From a checkpoint of a small transformer trained on Wikipedia.
Size: 10 layers, vocabulary 13759, 64.1M parameters.
Architecture: LayerNorm before each block, rotary positions, untied embeddings, attention and MLP in parallel.
Training: 463M tokens, 6184 steps.
MLP neurons of a small language model. Each row is named by its layer, matrix (gate and up: input weights) and neuron, and shows model dimensions 336-431. Each number is 500 + 40 x the weight over its row's rms, rounded and kept within 0 to 999. Numbers have three digits each. A neuron's up and down rows have the sign that makes its largest values positive.
After each neuron's rows, "fires in" lists the words (lower case) most often at its 100 highest values on Wikipedia text that the model never trained on. A number after a token or word is its count.

L2.gate1565:475508464486535492529537506533557523492503532475524506462489522528548461522530466406407557526485512491445538472456486531509515448537587520417437497525491448516480527495491547451415561529565526441537517537454522471494524492497495523511493517578522569527502517522469459532510507511518417517
L2.up1565:528540554477539500585530472461511468465470513539473554435507448522493485509461452429528491452463485478516486519454469457542530489474532469537458570474423353509456435578507486496509569495507474531543539487498453508439533535511545486511555469502504493488536465428471492457499498495442535533
fires in: "took" 19, "went" 15, "came" 14, "take" 12, "go" 7

L4.gate1063:479524471486565528558468443454497493463549551543415501402446534483534514566500490457438541527490490408476483575479503543478469517495467496548493541457468535501466507602473504501478461569540501480540508477515526473467522578595458472530488540483546483480514477589493542589497488428530548469
L4.up1063:439509432489514536506505516516434571456496472507456478420484593499470576516569569490496555519564505497516477548478520582466429531486460551499521486435543496544470511517457457516545485550537490525507499494494546469545577562620528552592529527465480467583487522516470525554494488468473571550
fires in: "the" 19, "in" 16, "intersection" 9, "highway" 7, "through" 7, "terminus" 6

L4.gate488:531563560509609569567500472450521517549563470508466553480455537496506573552530524457461544472505497475539471520528520576489519474542467479479518490459537433430471446490393484470503483547521507599496497528493504480549479589560501483463497524534499458534526499610453472565531480519492481494
L4.up488:518522498502479519497494452509510549498480534591485530532533452418468417521494459518498522511550485429526489492548478514548508453497532482488432574515434425516518501421513478546497509522504449539493529577416550553463524483432486487495490487480561462501583534485454493454539506488438487504
fires in: "in" 93, "over" 7

L3.gate905:487498534597500484520628427477474463459429519497503459495525565535570525494510431436478551536512450587482535486504472512433517441527497551428461520543476516483448404512490548480460481529585530482488535476467518546514495486599437477478506478518471524435530475507506478491485542499518500522
L3.up905:525425456493510512493484483513465436503540548509523499433535490561539508514468453517571477449499558503569518511443532475540532459473533510507507621452518506486472437515521476534534453444496508539502513426542525504547445495570499534587539441468481430428500469503499495520469545495538517548
fires in: "with" 37, "it" 12, "there" 11, "while" 6

L4.gate151:515459536454504472488544442450570531520578489494492510500473469496459506472488479531565514530539525509492564536499534512557511480460562517471513500539497453515528433522467521492498536509498442489469491508470479470485475500487509470605473514544434514516436517503574520468575440497436441517
L4.up151:424522466455505488544505481468507553518512513460512518504483470514477535469494510530539522486471605562498572562523582458465555473511506428536487509534473490464437494503521507522516587529501500524396474506499449529490507517486441535568460517503517511523460581486551532479548386513534442529
fires in: "time" 23, "for" 18, "flamenco" 6, "him" 5

L4.gate1509:477608466483531520450557453472457488491492546504513463502501488519463444525510475422538539507528541439520566465376509640533525441514513486472479587397513457503512480502406483496498546469485415526462499546441494529478506506525466504510518523528481498390552505483470526438430476508509504550
L4.up1509:515503461575495520532551411520519487517500549607516492529536456559447503558542493522472467499522474474521568531447554507518505468522500434410433496506507489519467455454495480485466462442487453497540436516415522547546511509494443478514534477507518534523476543513477433384410498452537507523
fires in: "at" 61, "about" 16, "around" 11, "approximately" 4

L3.gate125:501506500533494487510476526537446507507457548470515557503534543508504510465478500508494511440470559566485432546468437516487436518500613486507550519503501543488485464458494491405490548519514490515532413560484490537549482509535495521512511399531482503473527555571453436494517512491480587551
L3.up125:433457504491502518500436543469383456486499553477510489530513533453540571519517544518474494439471586556536418531478463465486418513431518467500603525528555552511454465439512536508533547516452521470513509552501532477512475495510464517511495403486466526503515532466559443467486522483514543528
fires in: "that" 59, "figulus" 12

L2.gate1517:533530481478512506543536524561544472473459498457590429471545467454482506486472511461504593499466499398503495490453544479508597531443536421538508500496530491480462505454490514490476537527531471496546546510434493480464477509546507517449558488550455515479458594431513563504450497469529489520
L2.up1517:467541502549543501547507473465493505492495482556510468535461511501486491509486492531534516479469502524604505485543501455525481467471525487547512483475530472511496520454512517471478532544447487500488513476500496518447478463509464565485499475437578450494487497472490510433480536487495544561
fires in: "i" 14, "he" 14, "you" 13, "she" 12, "we" 11

L2.gate1420:516501445510524484473598481430531439481431504530470546538452549460460533508473399510475606471525498481530425579467508502546482461489518524543526497517470495496470477541469535497537498506455534516473450433558479543455466489489568492580495485391453452493538593459494431496516537453466481542
L2.up1420:503530441436494531449551482473487531492488498495465509492518514355495518510498477528490498484557552570490473568473524526458500458440528521538460435535508493493476470463459470526486564598403519538515457521527494472441477458490504480595406483504443522412570564507523542498505515456538505538
fires in: "of" 69

L3.gate1090:450524492492499503509484415481504533513505518488522475509453470536485499566534480500547534481449590437560529462496514512482552489469508508536477482492506471539493519512492510498478503552492456511501557501498588541513495515456558458484492494490487484458477466485550544553477456482421467509
L3.up1090:509442494506536562471514540552455472467503555470546508485623548466517491532561495386487527411529483533550591533512499456578503499507465558442556442517517546455539549436527523546499473487507482450457483512503527511518519532516474548537521457461541519451507545464469513554480467503572546470
fires in: "in" 43, "that" 11, "at" 6, "for" 5, "of" 5, "on" 4

L2.gate626:516491523518499463551530501552600514525444422516444448495492443494450504466494499500508470510444513471547499498517515537517601500446488513485499542506523463531537500455496492398445527537523505494586509471437441405484555502517535523505523474549503486480442445493484519459520535490529544551
L2.up626:467467581541524501523509469492546524522447437545444418518426456553441473490531501518492506456481552561514483506468478445424518529486468567491510563494490468524516513473553509458474503526482514455530554483468526555440578540431509467413479458515497461450488454490517543510432546483517505523
fires in: "i" 18, "you" 9, "30" 7, "muse" 6, "susheela" 5, "uneeda" 5

L4.gate237:508523434454487524542509527553446423482445516502519558521499482603514492454486507485500497479510515513559442467461426505439471454543472493456528540474460385565527466530482489439476509500514517480421485613549521498462508484526537435441562597502537554492460504468427509425560516466527472509
L4.up237:505466514522505460550497507489585492559458492504530485511552473526442502549522451547482437440558493464593429476505526431542493511514535473448554462482466406545506521480487539551520526515489476529487511496436533523395543493525452467590509467451470499533528482512465456488517506523458531524
fires in: "on" 57, "17" 6, "28" 4, "18" 4, "27" 4

L3.gate904:474519524502489476507601527495570470560485519442452444451511494481459454448461479420488502468524486495482492436458571512535533553546498563419420528488520501475563463490493505456483486463490478500504477465507489457584531462516525409527500510467513457463493544536461469511499471431495513478
L3.up904:507463485568476497551507523569474489482500551460449491466524469483553470533497507514542453616490540452501526509512524555549505478430457553422390494501480505485515515455528491489472565397444509534509506456491551486485498478521503500493476421510503527473455474528507400455510509481447539467
fires in: "of" 43, "following" 15, "after" 14

L3.gate476:544472486528502549545479551491550420622497577526518560569516479468484523506540514536634438511492545470543532474482547472472517526456545526478486469518537516467523466480558571496419468461542515530642417489534551489561585558491535491527454485559490558509477528516501445454500501492534504501
L3.up476:549433505510437480460442518548499569494452485514472512472463405499484563605476488464475508439385553459464541443504513528526507408494424609566463543463489490495530559478459551513518489493532520490463460532505519433513466464518537532532525508482516520488443507451439538574507539479510518429
fires in: "of" 56, "mimeograph" 4

L2.gate408:541467477537477532583531440511558488514505502545454472488495484586440475481454452476554509528489558538535482511479394516450538449551504490450471585508539466497475448467532533467486514534486493520484530487503567523487488481504510454461566508560548462488509506508490493530450523488459486508
L2.up408:554506493498516564565517520434458465487475516555499494516518503478514539496518487521568436480586507481541462457439484509478490512502524492497486511487597489519579420431545458501504445530493503496519562508467562494491444465458568489468508426512550429478531492453585454488485496519503537509
fires in: "and" 80, "while" 9, "or" 5, "so" 4

L4.gate468:475494531531427537426488485411471509519527489468525491519538488503394482492498483499564480519466577407483487565459494520544558455511583485457538513490554458532459537524530487497482550577498535517409545598501520545497488510549467481483468577538468553499443481514482467455574492477463388499
L4.up468:569568451615505483547523457572503518604532534455504506510537438500496449477504492459423497563562495501458566454493511472516485461488516557425508472499518504455511507482492572504518479465509515509574500495618457516501562428473511519532510471489515494442546487510480475515498428498565544506
fires in: "is" 30, "are" 13, "has" 12, "works" 4, "collection" 4, "have" 4

L3.gate190:506486507440503440538559429478469469497500495516506509511518530419516490531532525481598518440453557510571470508514528520455477503472511442442547446523550552526501545521537515491421562498479529488584465498467507456528454562525496453489548511588503498492507525474506463458541522583479482460
L3.up190:474513498461474570531531467575453463539425459483512529503558537495519508450505459508504457531509417543521489454549445458457477426458459480488430464533504559546426495511560508430519534445488504495508531524537531505480533528436525503456418450462522522447549534486559458504498505549519471498
fires in: "with" 52, "animator" 11, "name" 4

L4.gate562:499487391515562484487493469482431542521523508478487519498499544520544464449485454460507502520588595386524494606489453511470478533609484528499487635478487517516515491512462535563468509493480412554550484479497479575517500515481422579455554507538460448572528549528516434595533471442558508523
L4.up562:456553463517488514572481519461495499510472477536501482498498420467436572525535451536507473443495500485591462467521464554552524474550471528502533469463552442501542483461529431487575530518494371536390495515477546536485511414478519499412535523489490467492499527472494457535510475508494435503
fires in: "on" 91, "off" 4

L3.gate736:512468482506458418548485497494460517483417578520484525458518467524471504523453418515502512431452527591489561470509532551489485522493443449498485585522530485486584502481491520493496561497497463565492498515519480444486486440533506495503487448443478505444383493564537507484522507542401525564
L3.up736:578502539449489416553476512454467512526531526528512556474509486525489509477507400510442485460550424480533554493489581486483505526564505419515484486462482460510526423492463460492503410488526498514483487515508412438494503510483471573445517521499499553575466468554497520474539529468507499474
fires in: "of" 88

L2.gate1036:490547414519442465550579493495463461473508519453603547474516486477434622535459477530480564478448546516514525477534558584473623481569462438496468536433555483457545506487457456474546478506536453517437443512537479534495528573486537479512461427447445578477420510441511518487577485448490484518
L2.up1036:411469488497509523485534478530524559580535495437496344527549507557448494499487619503494491537444577498451505454541481521515609447455508485486445616539532535471542535476445501511486437514493515452444590546434530472473518488484500474520504509527477494495521493538507508560525484492491466486
fires in: "of" 88, "for" 9

L2.gate1216:544427442516643557482532466583534434552543496528508549524481469414577528524542507584481480491488480462515448492433620516536492554476564502453519499472541507568520500489459461488526502485479568527450505491474526498529570490459522528475508487548486522443497541464540461459461437471505516448
L2.up1216:491513425519497502489481469449541614429525543463488451499475537497459468486477512481470511540466492490536439488472463493517504511521491506527458573437522538465461544528443515516578505516487497496494475476562479503461481468510456519515479476466519434503509517498479539594427516478517502492
fires in: "and" 73, "frontier" 5, "or" 4, "chul" 4, "to" 4

L2.gate1532:553505471497503514512462554517488506412502504475527565501484537486547500510500377499501592449506531485516489544459552560569435494472510468520546497504475522513490439520467456539504533513569515555481527386510536534487487505519492487517544500411485450460476499562568474533551542535483515572
L2.up1532:439473414561533517485496458533480508478598518491538491474473489516489504481503433472427530468539543473460522559489509588481549443510505490460496574581483508523492472539346459583526498487505464538442508475525457505490534549544493506554509488441558473482509495582577535544438442443494516480
fires in: "and" 21, "of" 17, "their" 10, "its" 8, "to" 7, "1r" 5

L2.gate1438:555520433499571473484485464491507547492543489486502569502507483521507533535496517488520490513517563493508425572406466539502533495520491451475505470506455445524491476539510530529489504618495490562497495438588457496471480593479550455473510459491510424520566523481632461513446496451474539509
L2.up1438:487528561454500529548449495517500559498515399501535392502507533527528497571560508494488531521484528526570509456508520541508517521447523468433516519504450461515502571467553492488436467496551448505516513568491534530559506469408524494560578532551491415566484436604519531531537504538560501453
fires in: "years" 27, "year" 13, "while" 10, "hours" 6, "seasons" 6

L2.gate1473:517532512526521525553541379506554507548527525482434408535477509585449487570510491488455515450463498491527509513490504446497507533478574536520514455508574525503494479492523565483475443472447455458516561459512552465434448502542569464517482507533537505463522532460477547420435499476488506528
L2.up1473:516496502528498510461510504474570593508488514546519602466513413541557507457494475473548498486495547502507430428509539505590541477416514488499453519612438435491487492504475590550527521476555547513556483474558524500489522546457478528518517479479489572451502537462546546533478474462484433497
fires in: "was" 34, "is" 21, "has" 9, "took" 6, "had" 4, "came" 4

L2.gate1076:552532487529464505489501562534533450523474508473506468472456546551591547465475510429486448488484509519488505511505476462481553520472494511459466533507484436521530483514482511425431495437526514495526511550526501459551532534476534482502493497582477514520517481538515542542533503446478475498
L2.up1076:471466477495556467496449501525401549466488544560491513476539452442556487446463467513478481559465544490559560562579544489521433418557528489483474481390502519504450558529522560532502536472505527539501464521494539555514435526497497489544516501497513510499490476538564548498515490557557512503
fires in: "that" 79, "which" 21

L4.gate1011:578394492461480510558560484504494433525497513456538442478547494491535475566509450479431467485517486519487483518450526473525549489511530473567478544520454512590486386553524419501533525481510476477491561485456498508506488568480506486525528495449489517439466552534534452548548472494434515539
L4.up1011:495506494488514517524495506498498448544516492427444449517498485444517490474493537467480512484524566497497508416510611547491522566445513540477547455471514586449483556486474575483509456489467553500496462523476461498597470439501473500454465506503501434548498451480552526576440467504540449500
fires in: "with" 92

L2.gate672:563512480501473484562531547564501492526465476492530527514573558484471503485565483564431433484457536431513562444537491464537494497490487463488395419460568424529552544467458518497456583419506490523505503489538492468539537466470583533496465493587482485534484496583488527464540472508473546445
L2.up672:524509493516464498521494539560482450522499485452557493559546552469510453463523490589419454520476519457494556458515458430512496499460478512507420467452544474547528603462497495487512568471450472478470568513553528475504516448428561565488448509578474524560473486589475472454553479507450502431
fires in: "1998" 21, "1978" 9, "2008" 8, "1988" 7, "1958" 5, "2018" 5

L3.gate501:463447568520487480468539478539574499490511421451463448504542485564485506574463522531539419544550503515494470440556531525486615516526535495576402533495628523496513586528584538519425479499478447526473479456488557484515476519516523391441455534495519470552458496535520498522497575477538450463
L3.up501:463481497500512536476534465489505504455501481472472537489471495540481458491501485532476487562471473488503537553575509556528511514489494532628467485543518478517458579538518464515455563504472508527473472531507523577563458449494528566518453547462517374514542470508530508475497477498509522520
fires in: "l" 19, "w" 12, "ms" 9, "r" 8, "d" 5, "la" 5

L2.gate31:477552437453541503524559492461532598425523453484512531527424506445560477486474466520475519455429505497471478474483501472487490491495505468535452497503534524463475536550499540488527572489454510501476491516529525552516483507511475473558484543466488483419501497496551439584440552377574610508
L2.up31:423461425443556504427514520492480562494491476520452489523464441399461493497491508541467494506460484528451494479586472508495540504482411554574482516517490502457477534509501531551507490541415446463497529556460549458422480580496528534577469514499497539485478461530568458552482523436508580541
fires in: "of" 71, "four" 4

L2.gate1317:532539465461527504495486499520483503509527439438499445463528500529588523514490500495561524600506479473493503519456438545521540471519501494513555505533436475504437544511493481510534485561485526477450541452555563535495532494508545462472526509495535488580479499526494460517494527469497535516
L2.up1317:474576517508505494482510506499519585484421463509498491529470489482411471547418408529525533484494528479513486516528536532507454493463539552561553504545477454472560539558517446498490502460500424540491463488548427556460536532538505470543508499501426418474467532480556502500493501495552491489
fires in: "age" 23, "l" 18, "w" 8, "end" 7, "years" 5, "day" 4

L3.gate962:498446490491546525527538509566569482485501499502498421525507462500471488443565506517609571513549505521537550491511497453471620554483506513541512483493557468449532445438466486501451536540423515505453518485490524472448529549492598462571419486485518476467466455529547502429476472498493555493
L3.up962:507525497496448520599560491457500533463427543537471515500530496497426471554500526499490510462497548491534492462503493494540553496501556486540488561476546499537529495496507470429494507508501468530519482484417541503456520488488519435456576531460586471451500462411488474439531515477450538495
fires in: "to" 25, "not" 23, "t" 15, "it" 5, "you" 4

L4.gate977:519502479502526485513465514507505505445441478491510526474469468517552487523530495491524444458430542447478492536534467499558556468526499515529514580510524517491518496507515488515484468484513539554495507480544547511553540460525550528442539516522501505437474491485490499511540465494481517413
L4.up977:518516512456499565520491554567483468507480463560529449472569425479484550488493608496515515520511493416530586479495504535411496560539505557487481499548519514510507487468473509464463561484493533464471572479482550500596549434423470517500483522489498500468539530459556545497509506514542476507
fires in: "or" 27, "where" 12, "as" 9, "for" 6, "up" 5, "after" 4

L2.gate1485:475482478435428464599478509476523535550481456445521467488539623485496470470449524461540456550459556526478523460514459506498525494508467471478506485526472436458446488423504503453580512448475501530516482547451542514575517502475525438460504475526465516466481425561520460450501513482502501457
L2.up1485:488491484479501520538562510545518516518544464483456462463503475534485443536468481417461497480520521454508517524532552519490484527504542480464504576492508456520570483535517508455491525465518456598515474533511605522496527480531559526522492513501482465492495477556461512502508484501472488491
fires in: "during" 23, "after" 22, "for" 11, "since" 10, "by" 6, "following" 6

L2.gate99:518469527523456447491548438450515454540471495562393534434445479497596461492531475453517573552537399501525500488502466530558490503531487566466512473480442522475478461511473529419491527520511468518564395490532514468488480511544518538499558495492536527499507468407501474449494516540484528498
L2.up99:468435460539428492420485474473481436528511557526441517452459553477582469486496496503514553570554391514531553494535407513428468447487444598484528490543436509459505530546474510391499487510421484480513475440550516461512481521493515584549452570505507556518539459445484462418473489561514507539
fires in: "apps" 16, "label" 11, "loan" 7, "typeface" 6, "name" 5, "occupation" 5

L2.gate948:490553477422568518456518439468497550524507442420503502562510513458503502423477511500513581504486456519512425488442517574555578477540502443496478521522475528486505474418492497474482504540501486499441529456482476458483472485520525463540470480508566485493507484487580498542475500460465578437
L2.up948:512491483510496569543507470496512575485547488484487506549539552547532554575481518522551448504513558433555458501462542545514479526463488475416583520493494509515481515532458464469526452428523501540460511480426509482446486530506518495520535472543529533506460497527519473510543481458526452513
fires in: "and" 68, "life" 9, "he" 6